{
  "num_hidden_layers": 15,
  "hidden_size": 768,
  "num_attention_heads": 12,
  "num_key_value_heads": 12,
  "head_dim": 64,
  "intermediate_size": 2048,
  "vocab_size": 32000,
  "hidden_act": "swiglu",
  "norm": "rmsnorm",
  "norm_place": "pre",
  "norm_eps": 1e-05,
  "positions": "rope",
  "rope_theta": 10000.0,
  "rope_fraction": 1.0,
  "qk_norm": false,
  "attn_scale": 0.125,
  "bias": "none",
  "tie_word_embeddings": false,
  "parallel_block": false,
  "init": "normal",
  "init_std_qkv": 0.0226,
  "init_std_o": 0.0226,
  "init_std_up": 0.0226,
  "init_std_down": 0.0226,
  "optimizer": "muon_variant",
  "learning_rate": 0.00849,
  "beta1": 0.95,
  "weight_decay": 0.027,
  "lr_head": 0.00336,
  "max_grad_norm": 0.5,
  "warmup_steps": 200,
  "schedule": "wsd",
  "decay_fraction": 1.0,
  "decay_shape": "pow",
  "final_lr_fraction": 0.02,
  "batch_tokens": [65536, 131072],
  "max_seq_len": 1024,
  "doc_mask": false,
  "z_loss": 1e-05,
  "train_tokens": 1341000000,
  "max_steps": 13813,
  "dataset": "wikipedia_en"
}
MLP neurons of a small language model. Each row is named by its layer, matrix (gate and up: input weights) and neuron, and shows model dimensions 368-431. Each number is 50 + 15 x the weight over its row's rms, rounded and kept within 0 to 99. A neuron's up and down rows have the sign that makes its largest values positive.
After each neuron's rows, "fires on" lists the tokens most often at its 100 highest values on Wikipedia text that the model never trained on.

L8.gate7:53 52 24 63 51 41 49 46 42 37 56 65 36 78 45 59 44 42 59 48 46 23 62 53 47 57 56 49 58 46 75 50 67 54 44 55 37 36 23 73 31 60 73 20 32 21 74 78 69 66 38 65 70 53 79 47 78 58 50 55 69 27 27 70
L8.up7:49 62 51 75 26 31 70 60 33 42 25 47 59 33 45 66 53 68 55 33 51 32 29 43 86 48 45 62 52 47 58 04 57 56 29 82 46 62 64 31 94 47 51 51 35 66 79 59 60 54 47 43 54 72 66 52 32 69 57 37 46 40 76 85
fires on: ";", ":", ",", " |", " for"

L6.gate1003:54 49 55 36 42 65 52 18 57 29 46 47 31 54 48 73 48 50 54 49 39 43 61 43 44 63 44 51 25 46 45 50 44 56 59 57 61 56 55 74 52 64 62 76 57 70 53 49 37 58 41 59 62 44 38 77 30 60 54 40 49 72 72 11
L6.up1003:54 50 41 34 49 55 23 35 79 48 47 53 34 60 53 29 47 34 46 44 54 43 45 43 66 50 78 54 46 79 49 54 39 72 52 34 58 45 38 70 47 25 41 35 41 42 34 72 59 36 55 64 62 10 39 34 37 51 71 46 60 44 37 50
fires on: "\n", "-"

L8.gate745:53 94 30 43 78 78 53 48 60 63 35 51 88 64 68 41 46 41 36 39 50 45 33 64 52 53 35 59 58 38 37 56 32 60 62 57 70 47 52 26 28 45 63 51 56 51 31 45 39 58 55 77 33 51 67 56 73 41 42 61 60 36 83 51
L8.up745:35 73 42 30 40 30 52 56 36 46 30 54 52 68 60 84 37 27 53 48 51 24 75 63 45 64 21 39 40 34 39 37 42 50 43 44 64 48 56 55 28 51 53 55 26 58 48 47 41 62 29 62 56 34 51 37 47 44 26 49 59 71 45 46
fires on: "\n", " one", "iv"

L6.gate1940:50 49 50 92 85 65 31 69 35 19 72 50 69 59 45 81 55 53 52 69 21 58 39 55 43 74 22 42 62 73 48 46 44 57 58 48 50 42 50 41 21 61 69 66 62 45 43 39 53 29 74 56 39 62 52 68 38 30 50 78 58 47 34 65
L6.up1940:53 54 72 79 61 50 50 51 49 47 35 33 52 51 47 40 39 67 32 72 31 50 39 52 69 43 32 41 50 37 51 37 70 41 56 56 30 32 44 38 64 50 45 29 45 52 47 19 37 62 50 39 31 46 72 36 69 52 33 48 36 50 64 56
fires on: " and", ",", " as"

L6.gate25:71 56 49 68 55 52 58 55 48 46 19 50 35 54 36 43 49 79 59 50 71 53 37 59 55 74 10 25 49 48 40 62 57 69 19 42 34 26 82 69 42 42 30 71 56 76 35 72 54 38 87 52 53 55 79 45 15 46 71 35 39 64 46 45
L6.up25:78 52 56 45 85 46 55 47 53 58 37 28 08 54 31 32 29 53 29 33 62 61 59 53 48 74 09 76 68 38 52 47 18 42 37 24 55 38 52 45 53 29 49 25 57 67 27 54 39 46 50 60 45 74 57 76 28 56 69 83 47 46 39 41
fires on: " and", " with", " to", ",", " into", " of"

L8.gate1073:78 98 40 29 29 31 62 21 63 50 50 46 67 69 19 29 53 57 55 30 51 18 83 76 46 73 34 57 47 87 78 52 65 57 54 50 72 62 39 32 53 68 35 60 48 48 40 45 80 57 28 58 24 47 41 40 49 39 38 48 52 35 28 61
L8.up1073:42 66 49 64 51 36 76 26 37 63 61 52 56 56 36 72 33 53 48 21 50 35 67 57 55 50 42 27 80 38 92 40 63 58 45 39 53 76 51 40 67 46 50 51 45 51 40 49 48 32 66 41 31 59 60 57 39 43 64 35 27 28 60 44
fires on: ":", ",", " |", " at", "="

L6.gate1943:55 70 45 73 51 57 47 62 45 18 35 61 42 58 37 60 50 60 47 48 65 63 19 43 44 32 45 53 55 51 39 19 43 52 32 42 28 43 47 68 51 74 49 52 38 46 30 42 37 39 77 65 52 33 51 52 38 49 83 56 43 67 51 70
L6.up1943:59 53 63 59 43 57 59 21 48 74 55 34 55 56 64 26 38 50 42 59 39 45 42 65 51 91 41 38 47 36 46 42 52 72 57 47 36 48 74 55 45 44 42 34 42 31 58 44 50 26 38 92 45 53 39 71 47 55 43 68 36 58 26 27
fires on: " and", "-", ",", ";", " &"

L6.gate1579:58 64 56 57 46 72 54 51 70 50 77 57 49 55 69 58 69 55 55 61 61 58 59 45 55 09 50 31 54 69 60 44 70 65 33 52 54 48 65 82 41 64 65 52 50 56 22 57 49 28 58 50 57 64 39 58 55 60 54 65 66 61 30 51
L6.up1579:59 53 65 46 64 46 39 43 38 27 66 41 73 84 54 47 59 38 53 36 67 52 40 33 37 25 58 84 42 42 23 53 70 34 47 41 47 30 62 47 62 53 40 66 32 39 30 71 49 43 56 60 59 41 54 44 50 46 61 44 44 65 58 54
fires on: "==", "\n", " ==", "==="

L6.gate1050:64 55 00 57 34 37 53 50 67 54 38 76 49 47 51 30 41 71 27 25 80 42 53 81 60 53 35 46 86 38 67 67 47 65 42 41 55 64 62 28 55 45 52 49 47 60 41 51 42 60 64 54 56 51 40 43 63 47 54 47 23 67 34 49
L6.up1050:55 51 52 46 78 34 52 54 60 40 47 56 59 89 52 20 38 63 63 40 64 75 70 62 25 45 46 33 71 78 82 61 92 72 75 45 23 62 71 33 46 38 37 48 57 69 29 21 68 74 48 27 29 72 53 44 33 54 66 52 29 55 59 40
fires on: " have", " that", " for", "ing", " such", " of"

L8.gate2000:48 39 59 60 52 37 66 38 52 77 63 45 54 68 53 55 71 36 63 53 51 47 67 62 50 28 29 50 38 51 32 57 60 28 40 97 61 59 51 72 62 63 45 72 49 65 65 51 48 17 52 39 26 66 52 40 57 58 70 46 39 82 31 46
L8.up2000:62 63 45 61 57 55 59 50 51 67 62 49 58 79 40 43 79 47 54 53 46 43 64 61 35 27 66 52 60 49 43 72 74 62 49 38 32 52 49 53 30 59 46 39 47 58 55 57 56 51 59 27 76 46 29 56 68 27 60 48 29 67 61 42
fires on: "\n", "==", " ==", "==="

L6.gate1756:66 40 47 36 40 50 62 53 48 57 39 38 53 67 61 62 38 60 36 25 59 51 53 47 47 56 68 44 77 63 44 49 62 42 58 44 40 45 29 47 53 35 53 68 41 58 43 43 54 37 33 65 59 12 55 64 43 39 57 59 60 34 67 55
L6.up1756:75 32 59 57 43 30 47 47 56 64 37 46 48 59 60 56 44 48 39 47 79 34 60 26 40 42 44 54 71 53 42 69 47 40 62 43 77 29 65 45 36 38 44 76 36 73 40 44 55 65 43 55 24 48 65 60 56 38 56 70 58 44 52 48
fires on: "s", "al", "-", "ets", "ed"

L6.gate1067:55 57 49 48 43 53 61 60 64 50 66 72 39 48 42 56 45 34 51 18 49 30 57 32 61 60 77 47 55 37 50 41 21 35 34 64 44 70 53 61 36 50 45 42 46 77 56 29 51 38 33 28 27 32 64 66 44 58 86 42 33 58 32 57
L6.up1067:45 21 77 31 56 26 78 86 52 71 65 54 21 51 54 63 48 57 52 48 54 46 77 40 30 67 57 63 52 41 71 44 45 66 52 42 37 52 41 46 31 23 43 60 60 70 41 68 61 71 49 57 33 54 71 55 42 46 41 44 43 65 59 27
fires on: " of", " for", " on", "-", "s", " in"

L6.gate681:59 43 33 70 69 50 29 52 67 51 39 61 36 59 29 28 43 60 33 55 52 73 56 51 80 50 51 48 65 50 40 38 33 36 45 26 18 40 34 57 52 64 56 56 50 44 58 69 21 52 78 67 38 55 32 34 41 34 74 57 69 50 43 37
L6.up681:70 60 47 51 79 42 48 33 52 43 40 39 55 53 61 46 31 67 54 41 37 64 48 47 55 48 72 57 37 33 46 02 35 38 46 53 15 48 10 76 43 33 19 35 77 43 64 43 30 80 54 60 36 68 50 59 52 57 64 72 62 66 38 36
fires on: " and", ",", " more", " to"

L6.gate1650:72 73 45 62 60 61 55 52 40 44 52 47 61 29 62 72 46 37 39 43 20 35 36 40 40 47 67 74 46 32 39 47 29 52 20 26 54 45 61 50 13 26 50 48 38 58 49 47 55 50 54 30 28 42 48 72 55 53 56 38 48 53 41 32
L6.up1650:63 52 52 41 34 66 17 52 64 52 55 52 48 37 52 47 33 29 19 50 36 72 60 50 69 39 54 45 64 74 30 57 15 65 60 20 66 34 39 61 44 84 51 48 22 47 21 36 68 30 58 73 18 21 47 53 66 60 62 41 61 40 42 50
fires on: "\n", " |", "-", "=="

L6.gate1709:46 61 29 38 45 54 38 65 64 62 62 44 52 50 35 57 41 39 50 81 73 45 19 80 88 08 49 62 74 52 59 54 66 44 58 40 68 49 54 70 37 29 45 27 52 43 52 35 46 60 49 62 19 66 48 74 63 50 53 57 47 62 40 38
L6.up1709:53 68 59 30 33 84 57 82 44 56 54 45 53 09 49 59 59 33 56 57 78 24 54 65 68 62 71 29 45 46 60 49 35 42 65 36 62 59 50 89 28 26 38 29 58 44 39 59 37 44 68 79 48 73 31 67 51 51 41 46 57 57 50 19
fires on: " 15", " 17", " 12", " 14", " 16", " of"

L8.gate1757:34 62 46 53 56 67 32 64 47 65 56 64 47 27 45 62 43 57 71 48 49 59 41 28 26 50 41 42 63 56 55 68 26 47 84 81 63 63 47 48 55 43 40 62 55 62 29 53 23 69 61 49 17 43 74 51 57 47 73 64 54 53 59 46
L8.up1757:58 39 44 34 58 49 71 61 30 27 49 50 72 58 67 54 50 26 56 63 46 42 65 63 44 55 50 48 42 74 56 43 55 36 44 33 50 47 35 53 27 55 62 43 76 54 46 42 38 35 47 45 46 42 38 72 57 43 39 19 46 62 49 39
fires on: "\n", " "

L6.gate1008:55 48 37 54 40 40 55 47 88 44 50 53 49 46 38 51 46 58 24 53 45 40 29 70 39 27 56 59 54 30 53 54 58 50 33 62 24 40 34 32 56 55 34 62 65 50 21 23 36 67 40 72 48 65 62 70 69 55 57 64 62 29 59 54
L6.up1008:69 49 67 48 50 68 65 39 45 61 45 67 76 45 70 61 23 61 50 61 57 59 39 57 34 33 40 42 36 48 87 60 75 79 35 60 24 57 55 49 66 29 60 66 45 60 21 61 70 53 45 45 49 52 45 53 49 35 40 87 35 68 24 64
fires on: " |", "s", " for", " to", " a", " of"

L6.gate808:29 73 48 39 48 44 48 50 52 48 59 44 39 53 53 40 41 48 47 55 45 59 54 69 35 36 30 56 63 54 38 49 66 43 40 56 63 50 49 55 59 61 59 65 74 48 67 53 29 32 77 39 27 81 28 70 46 63 41 36 33 37 23 42
L6.up808:57 42 63 54 26 77 59 42 54 67 73 61 60 36 68 48 77 68 49 66 47 57 59 60 22 36 35 40 37 44 53 47 77 52 31 46 74 34 34 39 59 55 56 45 62 60 48 45 52 33 44 39 61 53 46 41 39 41 39 63 29 90 25 50
fires on: ".", "===", " ===", "==", "\n", " =="

L6.gate1380:57 80 51 30 46 53 46 32 61 46 58 24 42 38 47 49 58 56 51 81 25 64 62 38 47 21 43 58 35 54 60 73 53 16 65 80 58 65 74 88 47 44 64 60 66 58 37 22 59 41 24 38 47 66 48 70 46 43 61 35 56 91 13 22
L6.up1380:61 66 55 33 49 42 65 66 52 54 43 60 14 38 34 39 59 18 44 50 33 53 41 54 20 42 31 52 33 67 50 50 66 16 58 47 50 32 35 42 56 67 45 71 56 68 42 68 40 27 31 38 46 43 64 50 71 43 55 22 56 68 52 68
fires on: " ==", " ===", "===", " over", "ed", "=="

L8.gate334:44 54 51 45 61 35 45 28 36 41 46 47 51 31 29 55 61 45 39 45 50 48 68 36 29 63 32 55 48 22 27 44 28 51 40 56 52 31 48 50 55 51 59 76 55 25 55 82 13 70 50 43 60 46 13 63 50 39 51 61 69 51 44 46
L8.up334:36 54 68 50 64 35 44 25 62 74 54 43 37 89 44 32 62 34 51 27 57 54 51 61 28 50 53 61 52 50 50 61 58 68 71 38 59 57 44 60 62 50 47 44 39 40 63 41 59 71 39 79 75 27 42 49 52 45 55 54 50 50 60 64
fires on: ")", "|---|---|", " GA", "\n", "Geography"

L8.gate1879:63 94 33 61 47 28 79 64 64 41 21 52 35 60 35 72 29 54 64 32 30 46 37 31 43 65 33 59 80 47 75 65 39 59 35 60 40 47 13 62 60 36 64 53 58 39 28 38 59 24 38 52 52 70 46 46 38 46 60 24 24 29 58 23
L8.up1879:68 42 47 83 51 61 67 46 67 56 51 52 64 34 47 34 37 45 24 60 41 66 46 46 74 49 59 64 46 36 72 58 69 52 72 67 35 63 46 48 35 58 57 42 22 70 67 68 46 42 56 57 62 36 36 76 54 35 56 50 51 35 36 56
fires on: ",", " and", "and"